Weights of a small transformer language model.
Size: 11 layers, width 320, 10 heads of 32, MLP 1280 GELU, 22.2M parameters.
Architecture: no biases in attention or MLP, tied embeddings.
Training: a variant of Muon for these matrices, 642M tokens, 9794 steps.
MLP neurons of a small language model. Each row is named by its layer, matrix (up: input weights) and neuron, and shows model dimensions 160-287. Each number is 200 + 30 x the weight over its row's rms, rounded and kept within 0 to 999.
A block is one neuron, or neurons of one layer that tend to fire together. After each block is what it responds to, as a language model described it from the Wikipedia text at the highest values.

L4.up1102,233,201,136,246,204,217,204,173,221,233,197,155,160,233,293,185,219,208,196,169,204,231,173,258,236,203,201,186,258,183,202,187,238,192,206,167,234,187,234,210,207,196,162,174,218,199,240,237,123,171,187,149,200,178,189,232,166,248,218,210,180,199,227,159,204,205,250,194,194,234,153,179,238,283,185,203,161,178,185,223,166,172,183,207,217,155,209,203,171,215,178,211,186,226,197,189,180,209,207,208,249,218,160,195,247,205,188,190,211,182,236,161,183,198,191,212,221,211,265,174,218,189,181,204,216,218,219,218
Table and list starts. Line breaks, table separator rows and list dashes where a Wikipedia table or infobox list begins, after captions like Chemical and physical data, Military service, Review scores.

L5.up115,250,211,230,188,263,194,201,194,192,157,218,166,195,198,267,214,205,227,230,192,168,140,208,206,220,213,218,250,215,245,171,195,240,201,180,219,203,178,169,180,177,204,225,241,236,256,250,171,185,212,188,167,178,246,186,235,249,158,238,212,185,171,170,215,194,174,228,143,181,213,213,204,188,192,186,214,163,134,179,162,178,156,192,247,194,167,196,229,211,209,194,185,198,223,195,162,163,184,181,152,193,211,178,244,218,215,197,176,218,192,158,181,206,211,185,176,233,217,198,153,225,169,194,229,219,195,241,245
L5.up313,168,259,184,230,197,238,176,190,137,216,176,193,245,229,189,184,201,146,200,188,227,186,162,213,229,173,202,245,213,183,255,154,174,190,157,246,197,198,103,178,201,209,199,187,221,205,207,194,212,175,171,187,172,201,184,166,210,206,179,145,253,197,198,240,111,191,217,202,221,193,194,211,189,228,197,188,226,169,155,209,240,232,236,187,184,228,207,216,221,206,211,234,180,229,208,213,160,182,227,198,202,220,180,160,229,210,189,216,185,206,163,204,185,164,174,254,166,199,233,195,199,222,210,200,169,283,190,178
L5.up635,193,187,185,207,143,243,213,234,152,237,213,227,154,184,200,187,216,213,208,213,205,199,239,183,199,193,221,236,191,177,138,158,243,206,212,224,175,162,196,218,167,134,218,201,228,242,250,180,176,239,165,263,168,176,202,158,254,232,144,192,227,247,203,189,177,191,198,176,194,195,157,252,209,265,220,214,147,224,145,198,212,202,180,204,229,205,164,233,198,182,229,183,210,192,159,180,243,284,205,150,164,150,247,200,200,211,244,163,236,171,229,176,215,248,156,199,195,187,201,244,159,196,223,229,206,170,189,204
L5.up1049,224,190,186,164,189,256,164,223,201,211,186,147,183,199,202,190,235,196,187,158,181,188,150,204,255,226,179,207,161,191,241,224,183,161,192,212,218,229,194,146,200,204,199,196,156,192,239,194,152,186,156,193,154,208,204,143,194,161,186,242,219,157,211,200,170,217,190,205,210,206,178,149,195,187,202,202,210,237,200,212,167,140,167,180,249,215,155,253,193,229,156,181,154,256,172,192,181,214,205,201,140,191,245,174,213,234,212,204,202,193,223,189,172,232,168,245,188,225,221,197,218,160,197,191,281,139,222,224
Table cells and dates. Spaces and numbers inside pipe-delimited tables, especially score-table headers like 1 | 2 | 3, plus the space before a day number after "on" or a month.

L6.up34,194,148,166,181,209,184,167,193,192,155,189,225,177,250,182,258,221,165,203,192,250,202,190,176,192,167,210,194,213,172,204,172,214,154,165,233,146,217,214,177,172,147,139,200,237,183,180,234,185,181,209,141,204,195,226,237,211,256,205,203,219,237,156,227,228,188,191,201,207,181,177,200,194,189,179,200,143,183,192,224,185,216,232,224,228,220,212,161,195,187,158,206,209,182,180,144,212,206,267,203,156,193,194,177,189,195,201,189,220,212,205,139,149,140,222,223,236,191,225,212,234,223,142,175,208,204,176,231
L6.up88,218,183,239,191,228,232,213,235,167,155,173,192,207,166,174,243,181,156,207,189,199,205,198,181,197,181,203,165,186,189,169,165,195,189,172,186,216,227,176,223,151,218,213,212,255,185,239,203,199,208,244,217,234,225,181,161,237,192,251,208,183,163,147,215,172,158,198,200,170,147,184,173,167,260,225,197,149,233,205,196,215,255,182,186,205,218,150,199,203,197,210,173,197,156,171,168,237,184,130,234,196,250,217,225,176,157,195,225,204,199,139,212,186,209,196,225,219,258,209,207,199,203,212,210,192,96,162,217
L6.up118,184,178,161,209,206,239,193,225,260,171,228,191,158,175,190,188,184,176,203,208,208,173,217,188,202,139,247,238,188,221,165,215,157,269,197,117,210,254,204,214,216,191,220,203,241,192,178,205,202,165,190,181,193,233,127,215,229,167,139,175,191,193,186,212,241,200,260,181,225,186,156,180,227,238,196,182,195,275,201,143,239,119,165,221,215,181,202,242,183,195,209,206,241,179,229,174,188,194,165,178,294,184,210,251,233,206,215,206,186,231,181,202,158,234,208,197,191,226,164,246,210,202,234,182,208,234,258,197
L6.up137,194,212,193,155,223,198,183,202,169,161,189,220,175,244,197,233,234,197,187,215,182,198,253,238,124,173,200,172,159,166,208,240,210,184,181,207,124,220,170,198,146,193,185,151,216,207,204,141,176,187,175,130,220,175,195,187,240,191,229,170,194,152,214,248,218,141,164,198,225,191,153,192,167,242,188,212,169,175,200,160,221,177,200,255,211,198,227,213,186,202,211,204,275,228,211,208,223,183,178,221,216,192,177,219,233,206,211,212,122,208,168,186,186,198,223,222,248,181,165,188,226,161,175,173,172,143,210,221
L6.up169,222,233,219,184,249,174,162,222,217,252,192,187,229,177,147,226,158,173,209,197,159,227,209,194,174,236,213,219,155,196,186,189,246,167,188,247,210,182,161,238,210,131,190,203,244,224,215,236,210,216,192,210,163,130,137,205,164,258,155,200,160,205,214,142,184,191,174,176,228,206,183,164,194,204,241,227,185,178,186,242,157,215,227,174,279,204,216,184,153,194,225,208,217,229,172,223,190,188,170,210,153,203,195,234,252,145,234,198,186,181,205,207,229,207,175,212,205,161,237,244,211,197,222,217,174,167,222,172
L6.up236,196,118,212,241,191,143,172,195,230,166,223,195,236,220,216,203,204,197,183,246,247,174,213,254,188,167,206,217,160,184,167,130,166,216,196,173,144,212,187,254,206,223,248,263,251,158,174,194,183,186,176,163,196,201,204,157,221,183,240,243,200,176,186,227,248,174,216,179,211,173,209,278,175,230,156,167,176,180,202,194,155,143,188,242,223,150,169,176,187,167,233,220,227,183,163,207,206,223,223,178,220,235,195,210,201,173,184,178,181,191,217,227,222,193,232,188,246,243,171,222,205,186,215,184,235,185,214,186
L6.up313,208,141,194,194,174,235,228,198,175,220,224,238,256,211,174,203,191,153,195,189,200,225,238,225,143,172,185,158,211,177,193,182,252,222,114,215,226,187,153,245,145,202,255,205,171,241,205,225,168,193,126,224,189,196,122,194,205,190,244,215,182,168,206,178,247,204,154,218,194,229,174,203,193,199,201,219,189,192,204,216,155,163,195,268,249,218,213,195,210,201,200,209,194,202,196,228,201,212,180,202,171,226,181,158,182,184,241,174,203,204,154,200,207,255,181,173,206,197,217,171,152,217,218,183,234,217,237,190
L6.up454,225,177,182,200,187,216,201,176,201,188,218,212,191,180,219,168,169,264,238,258,189,208,219,206,189,221,180,196,137,181,224,229,191,172,201,177,235,237,183,194,149,194,195,253,236,227,242,175,214,186,190,207,199,241,183,134,220,202,186,244,196,164,187,180,188,130,179,231,174,203,237,235,230,159,205,166,156,181,208,207,167,151,227,178,184,192,166,238,234,216,176,227,196,242,214,224,184,171,225,184,235,192,188,196,238,186,205,184,190,249,232,220,165,207,227,219,228,188,226,210,221,168,177,246,225,144,229,267
L6.up493,217,190,226,186,217,224,238,203,203,197,171,206,194,182,212,238,201,215,216,200,212,189,200,246,153,150,190,175,229,200,247,163,202,188,217,224,226,187,134,227,195,137,177,198,193,199,295,241,230,183,213,172,191,219,233,253,245,145,205,204,181,194,201,195,199,154,219,169,217,200,225,228,187,186,205,261,163,163,254,205,194,184,199,171,229,185,154,212,130,193,208,195,168,182,188,227,256,212,203,262,256,158,242,239,198,241,123,192,197,243,226,174,171,234,172,223,230,200,149,181,228,174,171,220,239,182,147,207
L6.up589,224,164,197,243,237,229,186,234,239,175,174,244,209,165,221,233,182,236,202,194,215,189,196,170,180,232,216,217,197,211,210,210,194,209,189,246,146,258,194,184,140,234,199,259,183,223,232,206,239,173,216,198,172,143,143,193,253,222,226,182,174,191,231,213,146,181,239,242,163,181,209,282,230,209,250,236,173,199,201,166,126,215,154,200,210,157,249,292,157,252,282,127,189,184,208,232,207,204,229,172,165,182,140,202,231,230,203,197,189,197,229,214,182,205,172,177,259,147,176,176,164,173,193,241,207,164,184,165
L6.up840,148,159,190,171,207,190,152,165,177,182,190,194,194,147,204,181,226,184,213,208,166,199,230,166,211,186,163,235,195,216,224,190,201,205,181,233,261,231,169,259,173,145,207,161,163,221,204,161,225,179,198,216,203,287,259,205,232,234,174,182,241,192,198,191,174,223,213,170,153,255,191,199,234,260,191,220,169,180,194,186,202,204,207,178,237,216,140,223,213,257,212,217,229,149,257,206,189,231,144,182,201,177,152,220,208,143,208,267,175,212,234,247,217,177,241,224,216,170,200,171,215,202,229,157,158,199,181,157
L6.up851,146,191,196,226,202,179,253,184,165,148,214,176,169,210,152,173,193,220,183,193,131,195,130,262,199,164,162,168,175,184,210,197,158,161,191,184,169,190,199,227,222,202,179,108,195,129,241,180,203,206,270,223,212,165,239,180,239,199,246,193,207,201,245,184,240,192,245,200,170,191,192,237,258,182,184,231,162,233,145,195,232,193,197,213,211,217,242,186,229,184,225,166,133,188,186,199,198,195,227,227,174,192,234,176,132,141,225,183,177,232,189,193,177,162,194,251,122,199,232,209,190,182,220,143,169,178,167,228
L6.up874,215,254,200,213,221,183,147,220,247,167,180,181,160,223,183,230,210,207,181,159,219,217,234,177,168,207,220,159,254,188,199,212,161,165,212,259,241,178,137,176,256,205,205,231,206,177,199,165,159,230,195,154,191,221,178,210,222,158,186,228,161,222,211,200,223,177,197,123,252,204,211,192,146,257,192,155,182,192,247,212,183,181,222,188,259,181,165,207,131,247,225,176,153,197,260,194,206,185,181,227,214,192,252,173,216,194,207,189,191,191,209,215,218,232,143,219,257,233,212,178,221,201,209,209,224,213,197,196
L6.up1029,200,193,211,215,189,187,240,218,171,244,208,203,195,220,201,222,188,165,209,205,189,154,209,257,165,165,209,219,209,229,245,206,197,217,131,264,166,199,210,208,196,217,216,234,224,217,177,215,192,195,261,217,232,154,113,232,183,208,233,207,224,229,174,222,188,216,175,256,200,198,251,211,133,227,204,221,170,198,155,205,188,195,223,225,250,148,173,217,139,175,201,157,203,234,194,210,203,157,214,227,138,200,235,188,140,180,195,151,254,185,241,221,187,203,166,189,260,162,212,198,169,142,213,203,239,227,223,273
L6.up1177,172,229,174,162,208,171,197,204,175,213,187,181,139,202,179,200,185,225,266,233,230,146,189,188,184,124,191,199,166,219,207,161,184,197,196,243,161,217,175,214,168,170,201,241,184,171,201,161,229,203,189,254,241,210,199,212,200,159,201,185,177,204,194,219,228,179,207,203,194,191,140,218,215,147,233,169,218,124,221,207,168,172,246,235,218,202,228,212,198,181,149,121,262,194,202,180,250,190,158,210,208,209,244,207,237,248,170,249,151,166,185,172,236,160,185,172,238,164,169,183,257,156,217,161,158,178,197,189
L6.up1180,170,217,159,122,193,152,247,240,173,135,164,221,161,223,202,180,194,138,220,199,183,228,192,251,179,198,196,168,231,213,209,185,203,167,205,231,175,172,236,198,186,225,212,219,146,156,218,168,223,144,208,209,237,204,208,167,188,218,248,199,183,235,183,104,226,213,203,250,198,231,233,206,155,217,175,192,150,171,239,160,192,177,240,164,223,224,168,218,169,193,194,180,213,219,147,194,166,149,188,210,202,155,244,246,185,201,226,169,177,201,151,203,215,235,215,206,232,167,228,221,169,248,173,172,216,192,189,224
Table separators, existential verbs. Column separators and breaks inside wiki tables and infoboxes, often after a header cell (No. |, Result |), and the verb after existential There (There were, There are).

L4.up3,226,206,217,218,217,174,148,209,225,199,221,188,222,153,177,212,189,191,239,205,209,224,184,178,177,210,245,204,205,207,194,201,166,171,197,250,238,216,257,218,173,193,210,206,182,183,223,191,238,231,197,233,176,187,194,149,207,192,228,167,230,198,217,139,211,246,188,186,148,227,220,182,260,208,246,194,208,176,207,213,227,205,158,202,166,181,267,260,157,150,195,213,194,185,184,192,205,184,210,189,210,177,190,165,249,198,215,248,237,190,207,221,214,159,254,131,203,231,260,206,214,131,222,233,188,231,202,214
Place-name continuation. Tokens that continue a just-named location, mostly the comma after a city and the region that follows, e.g. Tokyo, / Colorado / Prefecture / -ville, plus where after a place.

L6.up82,184,267,184,210,160,167,215,189,210,229,216,235,203,193,219,248,242,192,196,185,167,130,218,184,214,163,169,184,207,179,143,211,181,244,182,273,259,225,239,203,204,189,196,170,210,211,204,217,233,229,204,211,170,135,240,145,181,225,189,215,220,191,235,175,170,205,241,195,215,144,207,173,160,166,190,239,208,196,165,201,155,158,176,130,172,195,248,207,198,207,181,192,226,228,203,220,208,216,238,218,204,183,212,169,237,209,189,229,249,174,218,162,253,155,246,191,181,223,210,222,147,226,179,225,192,202,156,197
L6.up99,196,222,211,245,195,211,191,172,189,164,244,167,150,178,202,189,184,170,272,211,141,224,185,145,257,166,201,205,200,261,245,244,208,175,171,125,195,216,186,230,243,207,171,155,184,194,150,210,178,254,199,192,163,217,168,158,242,202,189,207,148,169,229,168,185,235,200,165,211,205,203,193,177,190,214,167,170,181,226,217,258,190,165,137,227,137,241,174,162,262,145,229,214,262,211,232,216,178,237,173,206,169,173,173,162,172,201,170,227,195,228,219,211,239,230,226,170,228,208,192,191,177,196,213,192,202,198,268
L6.up241,249,175,189,197,153,199,236,211,180,194,156,199,201,117,214,175,192,193,206,189,186,233,230,197,183,196,207,207,187,220,189,262,166,170,188,195,189,204,185,251,255,244,148,139,219,163,278,199,183,218,260,151,173,198,220,202,221,261,177,215,177,201,244,171,198,197,187,158,142,200,211,210,185,215,209,219,184,158,176,209,267,259,224,215,145,180,192,184,229,230,211,244,211,226,212,149,223,143,171,216,186,201,199,187,222,220,231,224,203,216,183,198,157,195,244,234,243,259,251,224,176,227,184,224,230,167,189,179
L6.up274,184,172,234,184,161,246,181,206,193,190,185,206,239,212,188,203,249,251,230,229,197,174,210,212,229,200,263,188,222,190,167,189,212,157,202,218,195,201,163,186,182,191,211,178,189,189,194,177,174,192,161,191,253,229,188,209,178,225,204,181,197,159,229,219,241,235,160,141,176,246,210,220,127,230,227,204,192,187,227,251,190,192,202,160,188,175,173,194,175,215,196,239,174,245,188,133,124,147,218,163,168,192,198,182,180,217,240,217,202,227,202,198,163,219,206,214,203,231,252,230,160,228,157,198,237,191,207,198
L6.up299,206,223,177,179,188,175,163,212,231,256,203,159,156,208,230,139,239,241,190,224,235,216,192,212,270,218,203,199,215,184,180,163,212,208,168,153,223,246,197,182,189,144,182,189,132,189,207,170,175,203,171,181,215,222,145,173,181,225,176,154,211,192,237,173,240,170,187,202,274,176,200,207,151,240,178,221,140,106,217,190,162,199,229,238,141,157,177,193,225,205,170,263,233,270,197,188,194,168,223,217,210,210,186,217,246,212,213,202,196,200,188,217,192,140,231,206,187,240,223,186,235,150,207,180,181,261,225,246
L6.up333,132,193,158,155,181,214,222,191,196,215,223,153,209,183,191,189,232,194,223,221,215,224,189,223,166,211,196,223,202,190,226,150,197,223,212,185,140,167,180,218,248,195,163,203,226,215,138,178,194,156,217,180,232,200,165,149,200,226,209,205,210,187,237,182,211,227,228,200,220,172,160,181,192,255,195,165,172,188,220,252,185,178,199,201,190,172,164,218,178,197,177,224,224,258,157,249,241,222,235,211,223,199,191,183,260,188,223,176,230,128,174,228,184,193,231,233,206,192,125,200,162,157,183,179,254,152,219,148
L6.up379,220,184,149,191,230,226,224,191,162,163,158,202,239,203,162,197,263,194,205,198,233,181,158,183,172,198,212,190,185,187,191,204,185,170,129,226,227,255,259,253,227,176,213,200,266,234,182,236,198,165,187,231,186,206,186,206,199,195,189,199,182,193,220,127,149,253,202,166,147,235,261,171,190,234,244,223,196,173,187,219,205,204,130,220,206,194,202,202,192,173,210,283,206,219,231,210,256,203,216,197,209,153,186,132,215,169,177,192,264,206,194,198,196,178,269,232,193,229,229,247,224,193,187,212,300,208,225,217
L6.up456,167,208,184,195,185,199,235,212,203,228,220,240,220,219,158,170,154,199,226,215,194,184,218,190,213,190,153,195,159,199,182,170,204,192,239,192,213,198,170,209,297,178,238,194,185,160,213,193,198,211,195,170,214,150,199,205,186,195,184,240,199,188,221,186,235,242,201,173,183,214,146,231,216,219,149,216,194,209,196,200,148,174,222,199,149,189,244,203,203,239,156,127,201,209,151,195,193,163,209,251,202,192,244,229,239,178,222,187,168,239,216,181,164,176,238,218,183,213,240,124,164,175,222,199,236,158,197,230
L6.up623,195,164,187,205,190,231,236,215,197,167,207,157,212,144,222,228,179,224,232,217,198,130,241,220,251,155,219,167,185,194,229,214,154,189,160,228,203,217,207,236,241,237,233,208,217,199,159,213,197,221,226,178,200,215,152,202,206,165,192,243,190,169,196,187,188,246,189,159,166,171,212,244,214,198,191,198,221,161,211,236,159,248,212,164,209,175,211,188,208,175,144,195,164,246,164,154,163,185,203,172,142,225,214,201,201,212,252,194,214,223,217,208,125,211,210,230,204,208,214,253,170,271,150,205,194,184,191,191
L6.up665,241,223,210,186,193,171,191,161,184,129,245,196,225,142,212,165,223,202,176,189,171,183,167,214,165,152,181,123,221,164,248,163,192,196,191,236,200,188,213,168,230,208,216,206,178,208,170,230,238,226,173,231,194,168,187,196,186,184,179,172,180,172,230,225,192,189,227,235,176,220,225,221,202,155,204,215,176,205,204,201,193,114,165,201,183,205,220,220,191,176,172,221,165,199,233,203,180,152,224,215,220,225,162,230,180,177,233,248,212,215,217,166,168,194,279,203,119,149,251,243,190,204,256,214,239,189,223,281
L6.up754,148,216,213,189,237,197,268,221,193,157,243,239,220,174,207,194,200,197,210,258,211,157,243,202,183,216,182,184,182,158,224,207,201,225,143,214,227,197,227,164,170,166,207,227,222,191,186,117,173,147,185,207,163,200,258,217,176,195,154,165,188,219,219,215,149,164,229,204,224,187,137,169,159,181,202,129,222,213,226,272,235,201,191,217,177,246,253,213,189,209,191,211,267,284,194,230,191,155,192,157,206,169,160,240,224,218,189,188,168,207,244,181,176,171,185,192,210,253,171,175,208,209,207,180,160,242,240,229
L6.up787,175,206,135,234,225,188,179,218,247,186,214,207,242,166,193,234,167,205,133,210,255,260,185,279,181,170,185,173,178,162,222,143,214,144,199,178,207,198,167,176,241,202,220,244,179,243,266,171,225,183,212,164,177,175,194,232,236,232,263,212,178,144,222,153,186,237,162,204,134,226,152,199,222,210,250,170,182,194,204,220,213,201,216,184,181,171,225,214,209,244,211,185,218,204,172,220,142,162,181,178,166,255,238,167,208,185,188,179,218,214,215,134,213,232,197,233,249,199,158,199,241,196,213,180,190,185,144,224
L6.up821,179,194,197,201,221,121,228,219,195,221,226,204,175,190,179,207,210,236,197,204,198,218,240,178,206,144,191,182,232,236,197,224,181,188,167,200,178,248,243,199,218,153,170,195,264,203,219,189,256,170,178,244,144,195,247,203,226,202,197,231,213,210,241,188,194,225,217,139,215,259,143,211,150,170,214,176,209,231,217,168,244,211,200,207,234,179,220,160,170,180,219,196,212,193,247,261,181,213,243,198,185,176,170,168,244,239,209,194,178,203,201,135,177,218,222,257,235,197,202,143,180,191,182,205,204,149,229,156
L6.up1089,179,237,145,187,188,286,157,204,191,222,229,190,210,199,201,150,186,218,160,163,179,156,194,189,174,183,180,185,173,152,212,183,203,160,271,177,201,201,246,188,237,189,215,227,213,180,212,219,232,234,154,133,177,225,180,163,257,187,234,256,222,146,165,171,211,205,156,217,186,193,187,216,215,173,179,212,229,143,191,164,205,245,179,177,172,190,210,179,224,169,222,183,247,186,188,217,221,180,216,155,175,251,203,219,199,207,178,180,240,178,198,184,220,245,204,198,254,268,224,191,161,239,231,206,200,190,118,184
L6.up1158,177,176,212,231,249,220,150,171,234,220,180,173,165,194,214,181,136,215,178,247,206,213,176,191,207,193,255,193,115,225,250,255,190,174,152,233,220,236,177,229,199,209,204,220,186,214,195,174,135,193,191,177,233,207,146,219,234,185,229,173,150,182,195,181,138,190,200,219,225,260,169,171,202,212,213,202,218,191,178,195,167,171,221,212,228,127,153,267,241,217,200,265,195,245,173,162,177,177,170,236,156,219,214,186,233,186,248,197,238,171,187,188,183,251,151,209,261,251,173,188,189,192,206,213,210,217,142,170
L6.up1185,243,223,179,182,225,214,208,202,136,153,214,183,173,194,231,161,274,173,216,136,220,157,178,160,222,228,216,190,170,198,188,243,179,201,215,202,192,231,117,213,216,115,155,208,208,170,214,199,184,200,211,188,197,153,222,205,201,137,164,175,201,183,237,209,185,243,220,239,162,224,154,232,207,173,197,223,176,181,189,235,175,152,188,198,235,199,185,205,206,196,179,221,203,197,209,276,181,155,223,249,222,217,167,191,182,202,128,229,162,217,173,166,160,182,215,211,230,239,229,175,175,146,207,211,175,195,204,224
Upcoming larger-place slot. Tokens just before a broader place name in location phrases: commas and of/in after a town, and the start of country or state names, as in "Portland, Oregon", "region of Gujarat", "Arkansas, United States".

L5.up1,186,199,212,211,162,224,248,212,225,200,239,216,255,153,176,195,182,203,199,203,248,191,214,194,245,161,245,193,144,203,209,245,206,187,194,231,256,179,268,200,237,202,179,187,221,184,189,219,232,203,169,167,207,168,135,184,174,134,199,231,146,202,193,156,212,253,238,172,185,203,161,194,221,256,166,165,213,204,206,156,217,190,174,231,178,171,182,211,168,191,218,265,165,221,197,206,220,175,251,216,219,206,238,194,235,143,203,227,201,230,203,204,173,217,220,188,108,194,239,203,175,173,237,205,208,216,216,226
L5.up59,129,211,214,241,205,170,183,183,243,236,223,212,193,173,222,188,204,207,230,244,210,160,239,223,244,267,208,188,248,175,225,234,167,217,198,162,200,213,227,171,168,197,194,254,205,193,199,192,250,178,202,168,260,224,176,192,192,224,234,204,218,194,144,186,180,212,199,227,214,214,164,190,209,155,201,181,223,218,231,200,216,192,197,96,183,196,197,124,213,161,115,205,222,144,164,168,190,146,235,229,227,234,201,249,222,207,220,173,208,217,211,174,202,203,167,176,209,205,213,179,183,162,234,197,201,214,167,227
L5.up126,179,266,274,193,232,177,145,200,190,191,217,167,168,203,201,170,210,181,226,164,203,188,261,227,215,236,192,191,181,157,217,238,170,109,220,250,209,263,209,234,247,114,172,211,217,212,191,221,218,173,221,200,238,195,156,216,218,244,213,179,220,189,170,181,162,166,122,188,194,215,208,209,248,236,184,210,148,147,204,211,211,229,207,214,242,240,238,212,227,169,158,222,208,221,204,211,179,207,179,226,198,188,236,244,238,197,180,200,228,178,164,215,274,169,161,189,163,227,166,219,192,188,209,149,139,195,229,237
L5.up1006,191,221,186,202,178,250,212,147,197,191,271,214,188,183,216,176,257,200,188,216,261,214,197,188,203,186,198,196,171,160,221,235,185,196,202,229,237,169,178,172,197,205,126,203,221,176,171,207,236,209,138,211,245,207,164,218,227,175,161,217,199,156,226,209,225,204,242,162,186,156,190,224,182,194,182,172,179,177,209,270,216,219,162,123,166,200,254,271,224,182,204,181,153,191,200,150,210,154,252,232,173,179,235,213,188,197,221,197,198,187,229,172,148,218,198,221,101,170,219,224,200,235,223,225,216,192,204,204
Partitive and locative of. Prepositions, mostly of, after quantity or location words, as in one of, out of 940, the north of, some of; also to, in.